python train.py --num_hidden_layers=12 --hidden_size=512 --num_attention_heads=8 --num_key_value_heads=8 --head_dim=64 --intermediate_size=1024 --vocab_size=32000 --hidden_act="reglu" --norm="rmsnorm" --norm_place="pre" --norm_eps=1e-06 --positions="rope" --rope_theta=10000.0 --rope_fraction=1.0 --qk_norm=false --attn_scale=0.125 --bias="none" --tie_word_embeddings=false --parallel_block=false --init="uniform" --init_std_qkv=0.0207 --init_std_o=0.0257 --init_std_up=0.0296 --init_std_down=0.0296 --optimizer="muon_hyperball" --learning_rate=0.00951 --beta1=0.95 --weight_decay=0.0 --lr_head=0.00421 --warmup_steps=200 --schedule="wsd" --decay_fraction=1.0 --decay_shape="linear" --final_lr_fraction=0.0 --batch_tokens=[65536, 131072, 262144, 524288] --max_seq_len=1024 --doc_mask=true --train_tokens=1173000000 --max_steps=6020 --dataset="wikipedia_en"
MLP neurons of a small language model. Each row is named by its layer, matrix (down: output weights) and neuron, and shows model dimensions 192-383. Each number is 500 + 40 x the weight over its row's rms, rounded and kept within 0 to 999. Numbers have three digits each. A neuron's up and down rows have the sign that makes its largest values positive.
Before each neuron's rows, "raises" lists the tokens whose logits its output raises most directly, leaving later layers aside.

raises: "ot", "ol", "or", "ors", "ao"
L9.down498:499474563535543485445425487455449449506497534494564507454509576494485509512460457465546481498515485513473505481414459480471454492520536457437525471519501546417476461554557483475506527500500546487458495546475576518528530482392511523424492418537429528511496525505508486437468493460537510510440437569448458507502538580568554501483554460510543485428536457483552471536518516512516460484495487445434505552549446549476490494517514554537470497510461511478508497544475486422573570447541536555494478448508508548535498495546475541482500479629467519482511527540545508487430535554395456543

raises: "ding", "ning", "ion", "ly", "bar"
L8.down171:525524408515470464520471445540493468510502460501481439417486537486497526452474488412511489487453527527548499496545478512443523470469532563515472518422515508504455438546566451503467428562491504402462528598428505494473550453533427545532540440472453535483537454459467459496452468564507419504506531466485497440490489498531481491466440433498482480526511462514535521466484526444574447534495563509499514518522527461505537509526504477570484461529522512494549489546457418541547464362526447441522452508524496492497456543398484586483509560471544477485451489484496470469493503525512488554

raises: "s", ",", " and", "a", "i"
L3.down112:482524486527505534411500459419532544454562417510520423548489517459502534409536539496472497545477493407479488527473501494514498514499527480536491517491454520502513546487554524513532448504502542432456560508462431484535533510571521496510552473505470506535456488486552506529526522475564477532497459484494403472519546562554489496496524540539534522486517494410529431537597526484472482505464549439530411520493489493508490481456527464395496546486515520492578555540493486551459543525511529478520497504445521493511496484439394451439507549513544439520450506587497534436463505505535537547

raises: "ice", " nothing", " how", "ra", " another"
L6.down955:545504475536552416448450463482483407487465477429494491523568500531535484521528443480518463522538601498513504452520522414442480484549489502508524589495570510460515425477461518505491449464471473511553479474504441521531521500446450458436486498451463461569408569503510482559479463540443590509488516455534501522532424550529524563511553357503523526477479478495447530498511499513436440501464435499493513438503474462508453486505482544489519462504524484474518501520528510547568529414514521509513474537444508531473592527476501507467482485493466514522482477438507482491493459579552516487

raises: "This", " These", "hil", " This", " They"
L3.down174:550536504437542483493459494488495559534508507558511509506545573535469453432526535522463466530498561492511588422487448544460496488467511521495489557497555462511541468502625445539511536443503563492449493506443494429445545465431506465501524501454484470489506472455489499528490522474408538499502545412479480541526494492460502495524579495477530524476493433448467446545573404481550528559505510523505488487506487546508496474502559443468455501498541535436487470547537415538408517482541457498447517489402439434437462499425475471524489460523569523391514448403470583517564558506504540520

raises: "ida", "ino", "chi", "ito", "ide"
L9.down529:485464452502501428470543515542523450502499524583474449484495463449419456484516572612468404478475557498529474506517542462366485485516492450501461420506487421487523515488502466486537556487461465434495511525488465506497498525467500505480514482546499518485501541505499522512511533550498474534451444520473491579493472475529504503530541566504545514531436554463497526520555494477524523491501486557494442573569419569461549540482504449453500451450473465487463467461459518477475458531474503537463506477474499497503458540480514573519432474556495563486456574366445411459417456479424531552

raises: " million", " billion", " hours", " decades", " percent"
L8.down235:550471505507400474465549483466598539536459497527483485549478506519504486494463530524511490489537464446444483504425479516502506565552525535504530473481579449472569420507565512526512500512471519466490471505474523479574493557459528488472534461508500617529521449422497490423490477468488493504560453550514489596525441584521499422489616532487441523585497437514532479570526461490475488550558545523628480509532537450513500496491535482506474511443558466522509461412496583553472477449478497483422502475543549538518538537489476518520473495468442502518492508469525457513540492469508471553

raises: "ions", "us", "b", "ion", "ic"
L6.down950:453512450497480529498540463507499523490479488501484473468566515494537433476455455479484571482526489451522560467466576468492486420514510510501463452505525502415500441506458415498523477519494531530452535525569519455527503471436517513481480426489471497504510437441542522450476553557507501508517480597506469453611453530508569515534492442453470476507569532481512537487458522455542461480493465452432576545477407535492492514473488510491500459472507470509546500493473467546495461543505532621526495453527577487503564545534477534489506518558494471521516445516525475489499509480477495561

raises: "ch", "kin", "k", "ky", "ck"
L9.down842:468512637569537504565536568503486509500483536472443498453536502554550487509466597532457495539508453522482580439516513541558416476545532511463454462438496472453508484570530496514476555504476542524472471464486506474473458482453547538472576576454500522505448559483506511464509546502496605537506518513490515504500524458532456550486466478504508586485396537544442510479456527495580419486454502530486463511568475451480540493459501541487525502544532534554506520534542536492511544507501458500468484494544486503489473507539504460496528492533532529519513534437501489551414456486514529512

raises: " They", " Their", " While", " During", " These"
L9.down204:432530562521436486573485517537467430523487539487538505429592479591485524439538552499504520517518552534537534527526419536439496439441583479522484486456479498498495485472541476529475499496514512556550553501404565527457420474528509517434473509468518512544442496480587501468561479506540496451407508616495526520530467455537489439516574468513509479475469447553499515517505449478499415450476492506499489497490472527594521540451537450533542487482508507516481601515518437438455518505514505579540487492472502529474457516463474414554497447510434461494530436390474490517641475521422539443

raises: "aged", "cious", "cal", "tional", "ance"
L8.down331:532482526479475524480532534527461452592470516412501544480448514497492589457489447456432550459517457491485483486446425469465517549539479443489506494503487569491437472501432471491517410476435554513552511600518522546553504468492528519515542497420485527528516474466486427530524515509517474497492521543526474524550464444494479562497445478545448525471464536571456550449404520548463488544481516496526473509454516486469490546461537589480484571491575494438460445478501541550513545410507605535435446482488523485577519523431580558542558511485436547552528510523511505483552583491521530488

raises: "to", "font", "ton", "tro", "zon"
L6.down532:515500553473514473553465516512543559491484489541534487425566469472569512494472486479486529494511492497481455525446484532535461508438424549418479505541543497425494516527449481510521487406458592514502506569504499407510541513468507563506504502446466561560444517468467550556499551438549524443505458589423501534536456419510545496450457507473481477473486571492472461438529534527486477517529455518542506533481512455480462492449501491484525537468434450445548499476508483448428451504488535467471499505453488515509454489541501504479479486589555469532436520490496580477436461541490597479

raises: "tional", "ous", "cia", "istic", "pole"
L9.down564:538505524477537475513505504414464564593502585509487496449512500540469483502450421517473562579473455569510472494508492500414511501533534497483480430482457461505517493439551556532530526524516476480521515504557387547494488473525447545496500543504510437482454495530555492457426508520471517520496507558485493454504463404480465517393496541512439497526428478442504538585461551495490496503486528465511453486518452488478496550501501490497502418498493579444499429508473472490433446491490491468505539523506514455495532467496495518513432598464496514502482464453489513531540490493424542541

raises: " 2010", " 2024", " 2011", " 2005", " 2013"
L3.down429:485532491492528461521470493529426386475475405559513517494480515460441491510441517472487428417459576516563573555437495484572492525502517505530427448499522458497434507564474500518456440491536482485575499540543534487468469501493543505437589523508487536502396473462497486503503516474453457486547537472545602530485494539552495490513574475513472420463474510459511556488589440439511528533472474526442491548489511538546543521542542547507504498375459501529515589482537525515466445541493574430496477469430475601521444545493433509490515510481478542537496514537503410461425477499509506481

raises: " of", "ni", "gal", "th", "its"
L9.down329:444540521513479526552531482484476570490562480472508448463469561457578459514416542471516474529564447503497422489510518428570511494492538474560575466474533500531467517530584474431499521497547514489436510470516469546477495479572482484521520444493473492499434509530442445486584514503443432571513528516467515510458484485501552539445517554475500530415477448515494516472501518517569498468545554435483505458450514526538461418564498547527456479514512487492461567447499546573560556514479487530510462511479481478444543538572556504544485485510491473531541578548577475556472513562436456468

raises: " of", " Of", "far", "mouth", " (5"
L9.down729:505461496565483555489456437556400481585573503461481514487547472476477473418497494503515480437460567466561490466478538466551522508555520493474507474547519551519515446459550549496507570458480522494507497475478541473492554491531586431490517483534437463531541525469568454476554529440481506486519550463506563514517511484534450508448546489484565506463552511473531499533462457460491461489524471501480448477503488530518471477511452554520533447404510506514508470533496472508487505428520528553510499557525530450465510540591526522551500550514539527462527492504472477497532508488533400436

raises: " continue", " have", " attend", " operate", " develop"
L9.down822:532508482500558486483504535457539536437539502524497450533537452501471500479547445526534524507505572515476420503486479566504469451508542465482469464479447552405468486548549547554567445525496523433504509444515465521511511487543475502400515538526494473515530439519470467502536481526445438467507510511508478495507454516514503536540514490498449428433481489489499554514520506491478485544554517533431553510487555457526526482562479527460510488543515490376488543473526429525527492515501512464464554468516498469483535492424480562448473445479490481522464471457452519491586534543486619537

raises: " ago", " later", " earlier", " before", " prior"
L9.down717:480489372566506500480481447470505544497512566510508568423518453436456494514518585517489505523528471531523472553479513503503536522494490543500518486494521478519448522453545535478501488477516433489511474473519588513514527513449501509494593557483433440503487455458539455510466484535503478521507488592536489459568483542508471480541571495523479546524589525548478490461497543503572493427483473507568495548506489429451447535498526486460441538559547450443532486500480550543424563513428535508497458492461503503521499484455496557461460482443460527480490515532539493528502431499541493445

raises: "quin", "shing", "dol", "dio", "nce"
L3.down776:490428504512509478498531548534479484480522431479479489447479554455518498498559450512531525477447446512607543440528538453500504504405491506500519589511449502515400478559553414510547474519450472542535469584431495519488495510484488538513521500496504565477467445499487513484479469512547545491580467476508433488459476505547462558534591468483473543527557542478429459464483507450468413496518470474425509542517468520542458446493530493508567536509419562504527459564514542549399485440531542505554509451543534450493459444519511484519569512459553564422471491506534568492435499473509515474

raises: "eus", "ur", "ose", "use", "uba"
L9.down302:469521561435411585474435496535453414470495480469529529529500529492507465510553482486496526516479492543505548450539513485439495508493417526503472515548487526442488450511534530505491492445460554532482566417479494511473515508496426548510544498520474495550474430453450471510496492430460487527486578565462500430502442483485512533453482450482489518508524548532586508442453459529453472459470506499495468512494506505553541450572534489484505585521452466598588489452486415523485574478522533509526487472512553550492484533543490514543509506495504517512519508512512458548505491612536494453

raises: "ite", "ites", "hop", "tant", "iana"
L7.down124:570501444466519560508449453485454495492593538465429517520497537492444475451500533519427537458516496447481404533503496507511505528456575501543441544487508463449558517486505551481484451422491420456515497566497519512475522565518449474512533553527549526509483502498563443487492543511486548485498514531588496526502604519488492464458539500464540516470543522554550520552534527516579570490472521425507488539547396505487512510511473443520567549512476554541428518523500547502520504484465489517522488473492490459507488506469474532519512478533529483463512469529443481463425551503512482493

raises: "’", "'", " Union", " Conference", " League"
L9.down823:446489513484467488507493450534551465511432606483534487542451480495552506496486486597434451511403538490522468555469500547472454529461537505492494519457552521474518475529478553519453494534517490502535537450552550496544517509500530548505516474538548520544492457534471582413494478474578511523479634573517461527469559479489548455601506479554516474434503518494469462501473524487556459534490517504459552432516461472492433545548438465478516526475412477460531554488480449457431463480545490538545488548507596457523545551471468476526582484527506474515477493492468487442536423450434470481

raises: "7)", "7", "4", "3", "6"
L9.down646:560480512470360499524512482529405444473461474512556505509504529546464561465541555534535515472496490501535497548530514470508448464532450532442577513492495518579435552521507553515499432608537532551529460539468529494465494544602517573445488455490491479466408415511486493493492509554537549546530535482511562493530481534550469527552502406521522453456488430445471472473428470479526479455519498497493540424509516501465487505449537466484508537488490548538531495481509501478501484489577529545522470544486492493466495429517454508472535538515550510543510497485510554518531481516529485472

raises: "tr", "th", "throp", "tre", "hy"
L7.down957:517574487516528528531517483450480580513501499454497528538442600552568457515446475516572507478480442503455484479455524420458449495536500527563530495611533473520486582520519530537488535534539525539521469476462531564475477520527553513505510531502429539487550549503484534527482429512435634488571476469521504437525458509459501431521532552436562470494479458448463556499478523512513454505552462468477440488474581581478476548481436534566471573510515512547505465442507489470465454498555567589483521472511517486417504501583494478492388420531529482477524501403448591461523528528516452483

raises: "aries", "ary", "arian", "he", "ar"
L7.down772:472552411503526520463444504453536528529540496512478506504466486477448483559530486459470507572526548496574403454529478541516472479436511481408504485539513492427462507508513482406505482471506524496473514553477518590511508504496503482482490504473488520534558335409457498463489520481522491437480463462480470523423504475487483530539467522489533418443534527503496510480460402526461461534486540462511535499504445547502486517487489549473510474544530464496439498501442461510495515503626503558486469419500484512456494503536474426465477527489537478493504510494414497511469538432477445523

raises: "it", "est", "illi", "yn", "ize"
L8.down442:563505496496509574477550514434492553516546505461513506523434629513422524464470463489459517514597495489433454502544502493519539542446530505527472478568541417502544503456528448510567504517570478519513499493491454500548493457465498514446542446506562432489534523490498505468558549566469529435497487567560440540452577489513512520457510487464516536488511534520480404463471495526423509492500439497491507487508493546547510477538443473547502478460447517510551437507464438538542416538534525509510505465548526545443471460552467496509523446461506500561462478535475479552497524483435494510

raises: "ine", "in", "ud", "ut", "ie"
L9.down779:538482456495560551499487472479510506485528449498507446553511553480478535472620471456506549472523477458544450470484481515495547519461397514526484453493486470531517493519498461496483464469566415486517510505473426545526442521537483465521510531598482479542463421516417500491497596455481497513498443527393571502474460471431477518458471511450479514520461419448486451478535484495483525407531465481587467491480479456500472509578515532456491550422470545533479470467528459549518475450505489520440463458504547475486496522491471477560503485480603531559528516521456388514553575543467443506

raises: "red", "ron", "ro", "re", "r"
L8.down356:591478417430481596555524561484488475513571469496432532529427528479498522444501498476501601425505446536467459447507586512510488427440522515491492572509503507547559470526496452519524525468530467501498528425506457481460449467522510547454538495478496498511472457490515512542474534542420551541490489578566512531483496486470571434541525487476455471523492447404554538589592490561469523447539494532587546533564528474517485505460568520534506513503579513556492460478397489507513496545517434471433558518470580478519509554479532509537441529491490492539504542483463459496537484537559459525

raises: "er", "'", "ers", "’", " Y"
L7.down162:489479443529405540522415439548425512464429622464505461508415576587509547515453500424507476542525485480534459580489456421430495541476486579531489517536568475444513524552458449528461466493476521539485494495578460444527508477463470490492519474531552570439559518471506452556519438558519562485517555476515482498569484498520580443427509550485438443524448546478538514506497417550450421489522491556561551463522541511455503568441516471503449555460509490494524477547451417543452517457487502515448522418470568524537534502391505488545541521506528502450477434480545409467413446433500521439

raises: "pp", "tle", "ice", "ic", "vár"
L9.down441:534486430498495459537485496484481533477435519538494563566495493497482484520526484553478487578597418460495455427520499571535564527451497556499511450553471498497460497515549438458452460517576548519491467550485470492500534546514547518512540498521514497479497419471436491523537566490536461518508532493511466556522511535502502503504582579508480501533527433519438513525515544409504495464532537521537486503441499487441498458474543512452543545500454444467474478509553550494468522528507542440484550566542503504440500512507471521479527544460510482537509519479472489575456488461519494462

raises: "c", "ful", "d", "cher", " day"
L8.down812:473492504505484478453508448554442458537531519493489481546517431436576464499436559400508533565556511490507507526566542462522540506514520464486513405477596468520439494538515519477532469468501521484430544488476512470399515537479454534472533572485577559521433486508486452494516546531564459498508490495459467459468447491440587506482603480533564434542505485475485468605486554573433517494466487493445487575406453492499545479480477514510449501481488434504457593523517494480458562462495520466512546526537511468462458456504445478609513502605536431488511444574433537535576497437419503537

raises: "or", "ors", "ory", "ions", "ive"
L7.down0:464497558551497493480506487487484477449500528493480511505473510539524512513523479574571458492539488485516495521499507520402452507566495492464566507513431449498401475526476533469516516505499465468477524480505567473474493483421483470492455471494451433549416491534475542455469501468462480561459560460547479539452532543536488493516524499487554467463550452522533490484494492472481530489468473503490478472490459506459508466521481511550500512485547514564470474535516506477489509467550524505470511518529459482478522489544491486450510474511502487549522566530499526452462530514506585494

raises: "r", "rd", "l", "ng", "re"
L8.down491:546542484526433520461506488461534494483489398460465493526564529517472544460444527427493534483519458550399576504494472446543448485496520511513493491506509439493525520519414487523386540448506482571516545479497465476435408439504587484478536480544528516455540503490481473458559457464472586480489350518555514447505419531475486499557557451485483456504498519442467477520523569517534450584495424558532480547460520407479526482462472484462438562525452537483524529501484460551555493459600448503462512517467518459477451503540529500496481499444510476476490546439454512532485498485462452509

raises: "zy", "z", "chu", "za", "ch"
L9.down575:553418547514596552511495492487446505509454572535522488537399563561488579501493542508464544437560452533441530445538469535452434560487549554503486406486526534450435507541510529547549528519474542573481456500577489511516562450487492516487504462528512505533503514556499468488484603422502462463487498453482528528510518416484441444550546531500508490432500516512499527466512531526453436469513499566520554533490439522473475539518491510474486501458447463494502471456497483494492489532497648478493454541545478473494495486481480505546503510507552558464557572495495466543483521448544569580

raises: " American", " African", " Indian", " Pacific", " America"
L9.down32:455572457460486458499500496477527500488517489493544514444489613517498497507526502459419568411523455522504506547503446486504474454446526492508499454573568528509506523485469488565445523518460497587562570557460532544531559478554445500465525574511473506489531475457470504492527539497570488478583515443471497435509471525466521526446466465506536520556481480549468524444527565435496451476506485527471451492484525485503451519543528440532446504495547458519506474519507482546413528560585516479439474547524512530529474518508466520555480484545544524526464522516514520484500450453491475545

raises: "fer", "ser", "ern", "ber", "ster"
L9.down280:408453476431543479521480553433531488490500510487494454415572422506449425468474576459419508466511452457499508501431483509511511470448492522531559486475519459556515480440444532504470491491494453466497552468430503435491523453445503409535529477503487524495403447504416501518539497526523499531497563519464489561546546435464548513586562459547502510519437506437462535464451557504489528477549537525491499450469481417449476493470506495480457509460456463528520505539455507570455521473585551483498494546510534533500543433514495472457505476506553491553525571510529535486531509519538441485

raises: "ion", "iv", "ions", "ive", "ier"
L9.down257:502560534427434559527577419525495523460579462486491506502458567491429391467552537535504518547474526492484506493508462494449480517500423519501533484464513429416486447551485489408497482453500521495527511421552480553560526494428479558492485495532482471469443472523425491512558539473514515466588558500534474433532372573463475459481439484477483481518498474483486533455435472532563469517528453513543495526489466508533511502534580497541494510499495460504444496530425444473448509467515521540468509480570502434490491498448432563545522452426460451476473506521480476468430496466508505521

raises: "olic", "oph", "oto", "o", "ota"
L9.down347:489477537484463506502563446557478541471537486511529490443501511455467499562475515483509486462471464503493439526456548500481452494499470457481541500511477396455547497508445433454516520504508588491529471522454419492562476476518465547448460412465514539500430495505543541541556460485595554549533496481509438426580495481523541526541482525484511489531474403518563486533450490461455435478556437498473460526537492537518525508504540514460511512495524547513571495504488520516495575559519530455504493511594498543501492421528545536504520473517538509487478514474508564456416492578475504447

raises: "y", "ro", "i", "o", "ian"
L7.down974:519572556500501422454544543441521573466536479497517537438520479516543512500526590495461500501481488470443521524393530552474459475503536503466601522493492495464508485456472479471521453474520518444479527453506512510534519531491553512503469440470488502497494563479567481526495510509536569550454447532504488554503506476498513475554556457444567530465529512499511529491511507481451554416459446560507506489503449443481549497457501472479497524520514502589473519479467588481454544515527547489570499534547513547527479417545424519583467508515556540467523511514490519555465515564467421571

raises: "m", "ities", "med", "ma", "mi"
L9.down195:491501518475557501469456492516560558487466503469554513535529466569474585478491449452452457521500494494476515534479503552500530446520505515485468441466531408521461460547521469464483494563574509518525523433517548532482540600543570414594503567505490400511578529548401479501496470450465453475508548420436421547496458526516462452510512497522491475480447446514550491538486468468482477525531454526504526504571567505449472488398521413549447448489498528555547493541479538481503497466479476511487525484502523460424488512498555553477465480523501492511520520497511458496517540518529547538

raises: "nic", "nica", "ces", "ism", "r"
L9.down46:580447501515454490534522482523530466572513570551461533475541516565520473458458470503451427517529433514492515492460500471529544445486514568469447459476493478453493525561523489531522477447500465510439511542491512407563585483546452466463536488497506508461395543487491526537504524493467477512543431584510515518456506492535507479499489472488492473564468491521434555508467453499475520406529429491470459482520557457513478448481558500517587458490527511519492478429376500467525545491504525523464525533484503546496533522542525541500463495452514517492481488441471503558448485560437505525

raises: "ting", "tan", "tar", "ty", "ology"
L9.down553:435523461492530479553495552482522502587501523502463455482412592514571474500492445574557517494395584516484557550498508529488505430457517510408488561506468570528483520488543530609561516515493487522430495483470484523450472548418524513444511530465535544508440513517568485501513488497530454517509506445504525518576535545490415587444493558494482494481485520523439526531543437554514497561530478436531444503534477520522546532481432497512578509538525446538488478476508508449466482515456523427512490488478477528512520494437465522480524550513489490544500526449451484453473485467543557564

raises: "ler", "rie", "ber", "ley", "ster"
L9.down552:591518382484485493523484574492496507508505510510543515466533469514505516522527448522489549443490522513505537413495556499464501534361472531471497445540481466497483539461485531445427490515554534498516490506433457476505518413531564454549522441443474514502515485480409489510546420468550522478497579501419486513488443488547460527550433536503471481498434444434484490561518520449526539517496545542387535462520491449507504545529493497380504547508528511439560522489502488515517534458577592537491476516556500511487478526480442545459457489420546472567420527474478528412501427437568515483

raises: "k", "n", "ts", "he", "ks"
L8.down335:494566469463522483506542456436453480546504488458504467479492436489479511538466488521448514506534573409508535510478487485493511475455483553465525522479525455442484500500595426542492490497541547514477533475486516501509464529504557462505471483446501522527581445517513505523453508525505475489492518555446448472445451560467509545496564525444522574528495464533453453535509543509540498496531470532657521528454502487556516497456491500543479462494541523472461547561513564548504472552487499517510468470549533452536444459475478505461500533579523466595535493423518523524462546535458552524

raises: " guidance", " aid", " assistance", " help", "back"
L9.down49:504539553482388412507520515504545455475550523477542470538527480514543471499520474491489502490519541559506523545491464537486480503557432520509544466515493494450506533468537532483452484489476523535512538490492444510515529476478539513492521515488439446501496501467461536470481428541579460483541485503444572475484530524530557506512527471475527513520486482582567501520459426575483499485401469510482474491440461469542448458485516588499474465432453448427521447484477438566465361457541506498575560539482471482474507513541586474483550512443508471489542496439439486517434526489463474528

raises: "all", "ever", "old", "–12", "bar"
L6.down47:488536566501473520520581480462554461537560458533449509568538513472459497461519531500515469536453466446473477537413481504490446469495565534467491488571509469460444497504464458512366464487494436485496524551466456430468499529419482455508440499496491523516512425567432552464472486439522466512541546471462464516515499489519510514475532437508535441561491485525542466513514497502509500451446524487508503537502481567548429484535556441490490472483485547519491548553474569577489446564587475515517494486511537471478488501460450540464575507498490471537551510447535513514464503461479548458

raises: "hwa", "pod", "kar", "tun", "chin"
L9.down292:583485475473604538532543588536505504526503428569425466498493528483512489510493549538519472539479491461468538515508533472445446480471531516565489481503569517522428498471504502490516445473519421520415541513487507474478495398475493468537489547506508465446474519462402509469482557436514469403564447432476507514457560504472463519540571476485509444444485573506476546521474531477519511513458489479486506500530507540446454519531535512440555486409516493492481515448503493516542494474474567452577532470506351420467410433437423554533528575468535475510481495509469511497564466432508477503

raises: "5", "3", "1", "4", "8"
L7.down986:595561475460512432481458471540483487497488475473462495443496522528492570439461494476465506526514534504418501551549540473517543449505500497427500491469545456488515502519452458541491531489511488464476511531462591525553491418514481529521493390516494485474440448561538455551454483515493561561469509501491532424607481480532497478489458532511486434416531518520460530513497521500520511417501535505528534494521493496474431493476508417483528551512461510519502464470574551534520521490496495541486499451510567488555463467524507493476498535443567503509526517492567513556507504537510593471

raises: "ward", "time", "hon", "grant", "National"
L9.down691:529525485424630465433505495518558530473480553466528447510569446442523559453556464573573477673483478512495545476421491514455476432465469540503577548499530546435434470548498488471482509545501473518551506502480523526437494536475456475547519482471527559586411447539529453505471580434451435490531484502520432510578483491499523527508544555520445506486551542460505491497471477494416469468527526549485509553524543482430507495466536552545486538488485563532534468453499520507494435414528505511517514501368490525536534489509573444579509499445494521543456499521530486505453460512476449467

raises: "line", "wing", "act", "dra", "38"
L9.down424:510495526481598515458543527492526452477489469533549461548524513559492435559512410581445513515472476527499526465502505544502479480466481518520520511546514369505544497498487553438491493456513504535564458572447551485570505478475520521550485441513504501510554425537432522520497594425456527517426513454405510499542477451482516520534499544482524497538496571474505470509449475575500513488496502471501611561511549444479535523520540457505496532453543481566506513491458512485508429511485559540491476426477496468483531492471546504571519454438605548463490496479451507521509514586516532570

raises: "ical", "ille", "ically", "ight", "ic"
L8.down397:485491503540455469551495479558546565493480487454459495553493517496483509484466500499473488490511505515531508533499520515495512521463576438575545462555506451427464558507397456492453498475533469495451546510490525531538549570572484516510529584496440479565565520581560515443531495440532518446528475498476507481468541495543505568438487466500538563521524438589488520449488501415550552507502473461470498480494433460546514577452431550493482512416482572511553456522568505503535471483468488555526466524442541504441467505492507532436548517571495469459498539478503503439453509569483499520

raises: "izing", "ize", "ized", "ic", "y"
L9.down949:426523516478398504522515460550590479483535467433516499526452433525458497553568457513523526500455418430485518542523499557437512473535532457487520496531506551506495525484573480558553456512513515463500534514457469554497458495477535469513433471563524465482525552525512524530516579486491508532481421464561539518494477447531375468473525483473541477489486529437487538474503469465487487465485473532536491491515474511552481508606489537476475490462526452522442487493542477497579462540512491489462515523486486548495465387468494562491451516461454482554522445509515567438522488588466464516

raises: " months", " summer", " seasons", " season", " year"
L7.down853:492470528486518617484517471539554581536504494472503492474489473501522582505490500536430490505480526442420501552469451495491513516445551486547471392490466467478487598515532436486488401487508476471480563485520599510473540535424505443428498538489477485557515567505551519513531540499513483506537477468527579508482541518561481480537528507464515515542479430497564452459482499544508438502494497565494512521527552504440436445487455569509444514523522474486436445469479511602482519479517430516481481478544513489479526488531463494469502428461511486557506548491533435533503472484486491517

raises: " and", " or", " etc", " &", "/"
L6.down75:515438486538522529435458461523502502487478500566505496561539472455453552518497486507437573451505496518503475524434469508511478482486488528519520420442525524483480471456490578465504547491439527546491481534486536564507493526521518514527482502519495532580559503572509481471469509499538548444531438478493567494471499507509485527490422517404497517506492489525440473538472560551493452480491495524480554462538450422456544479497492514533494520523512506505525503454425509467492510508511533504422507507457503580508452522471468559448477539491492446523510528554499563506516505535495499561

raises: "ding", "dine", "tz", "neck", "au"
L7.down360:532554543558532551491530448463466502483535520493468470515554474506438454483519503515485477476585407489481464531489537522460536425548505474487507517467499570520513439499525535557475460533485539479515453480429449549426578462449527472455461571526540490525407455507491461454480474545567493473474473520431522459596557538467563490560465469482528498511494481412460501554540526448493521489415403518541474486542551512471557484492532479515455463458452420477476426470516506501446552507499524468530453566466528544462511522524467501449445552519525526473498454530454488511494503447531476487

raises: "ification", "ed", "ity", "ette", "ified"
L8.down215:653529499492524478578459464554484575450500439459460471546507512455461502472539461462548496503521451472550471492488502482573476517489442493515609462536464467504468480520505517497432485511509495518425486504531501477491566607489465498571480441555551444584464471572474432496509507583512572541501534488537476474448470505431445505529511465466460543566490517422500471488480514468471471460521529514469544486513411552486480516493500479519462452459533517517533513513507478485481493487482465608499506570561592536449559485521531490487438509457566451500433528479492485526511507481456509451

raises: "74", "80", "93", "88", "60"
L9.down357:459550501548536514500487501460402535479424471548499532457498518522512455471574445467455484513442541413486576455536538489442476513431506502540519515459440484586506540577497431474544499451560497463491473431470501533486469512495449487508450533481553562531539521438468507535509580494521547535466506479528499476480479490553518481496531477403481471470537442432549503466507454466470537509479548538504520482454479545494489502568501509487459538468492580528463518556443492523521451507523487504490461567552541543518560521535502508487489537522465566468556481563462520466485408435544507555

raises: " families", " towns", " events", " strategies", " communities"
L8.down101:478509643500491467471544545481514493519523440532513404567558487517531450463544493490515493535457450437491594494408481515480441497541544472501473506501483491490482500488480604518483521522415524552592488566488567446506471454488440483564532489567553485477518506514471556438454545522484476459522494518490527493508505514452522491526486545473502535486493529534442469463480413493431516519519483478499479556467558490441519563499429548470481568524548517527414519519519530529507409511451485479479433518473593473547516469470525559490437538566486479532542516503504560517477504450543528491

raises: "ch", "chin", "que", "co", "ck"
L9.down760:400490553491560458566491516437536463507519571541448506548529507449516510426473489531495495461525477485444524519392478386521515441495534496547516442470549530489501538520509534449532501461522474537502478483520456529492458495491494574460468534489534566489401499462500397491468528490522497500518431551506554518447530512534448453516480464452548582476471558455481439481502499568499505520518531596480432477567459529476507500520474451477459509470482497487548470484561432537499585568576548434470473545523494513558519454520490465485486485477552486515481559502472475515415482484453458457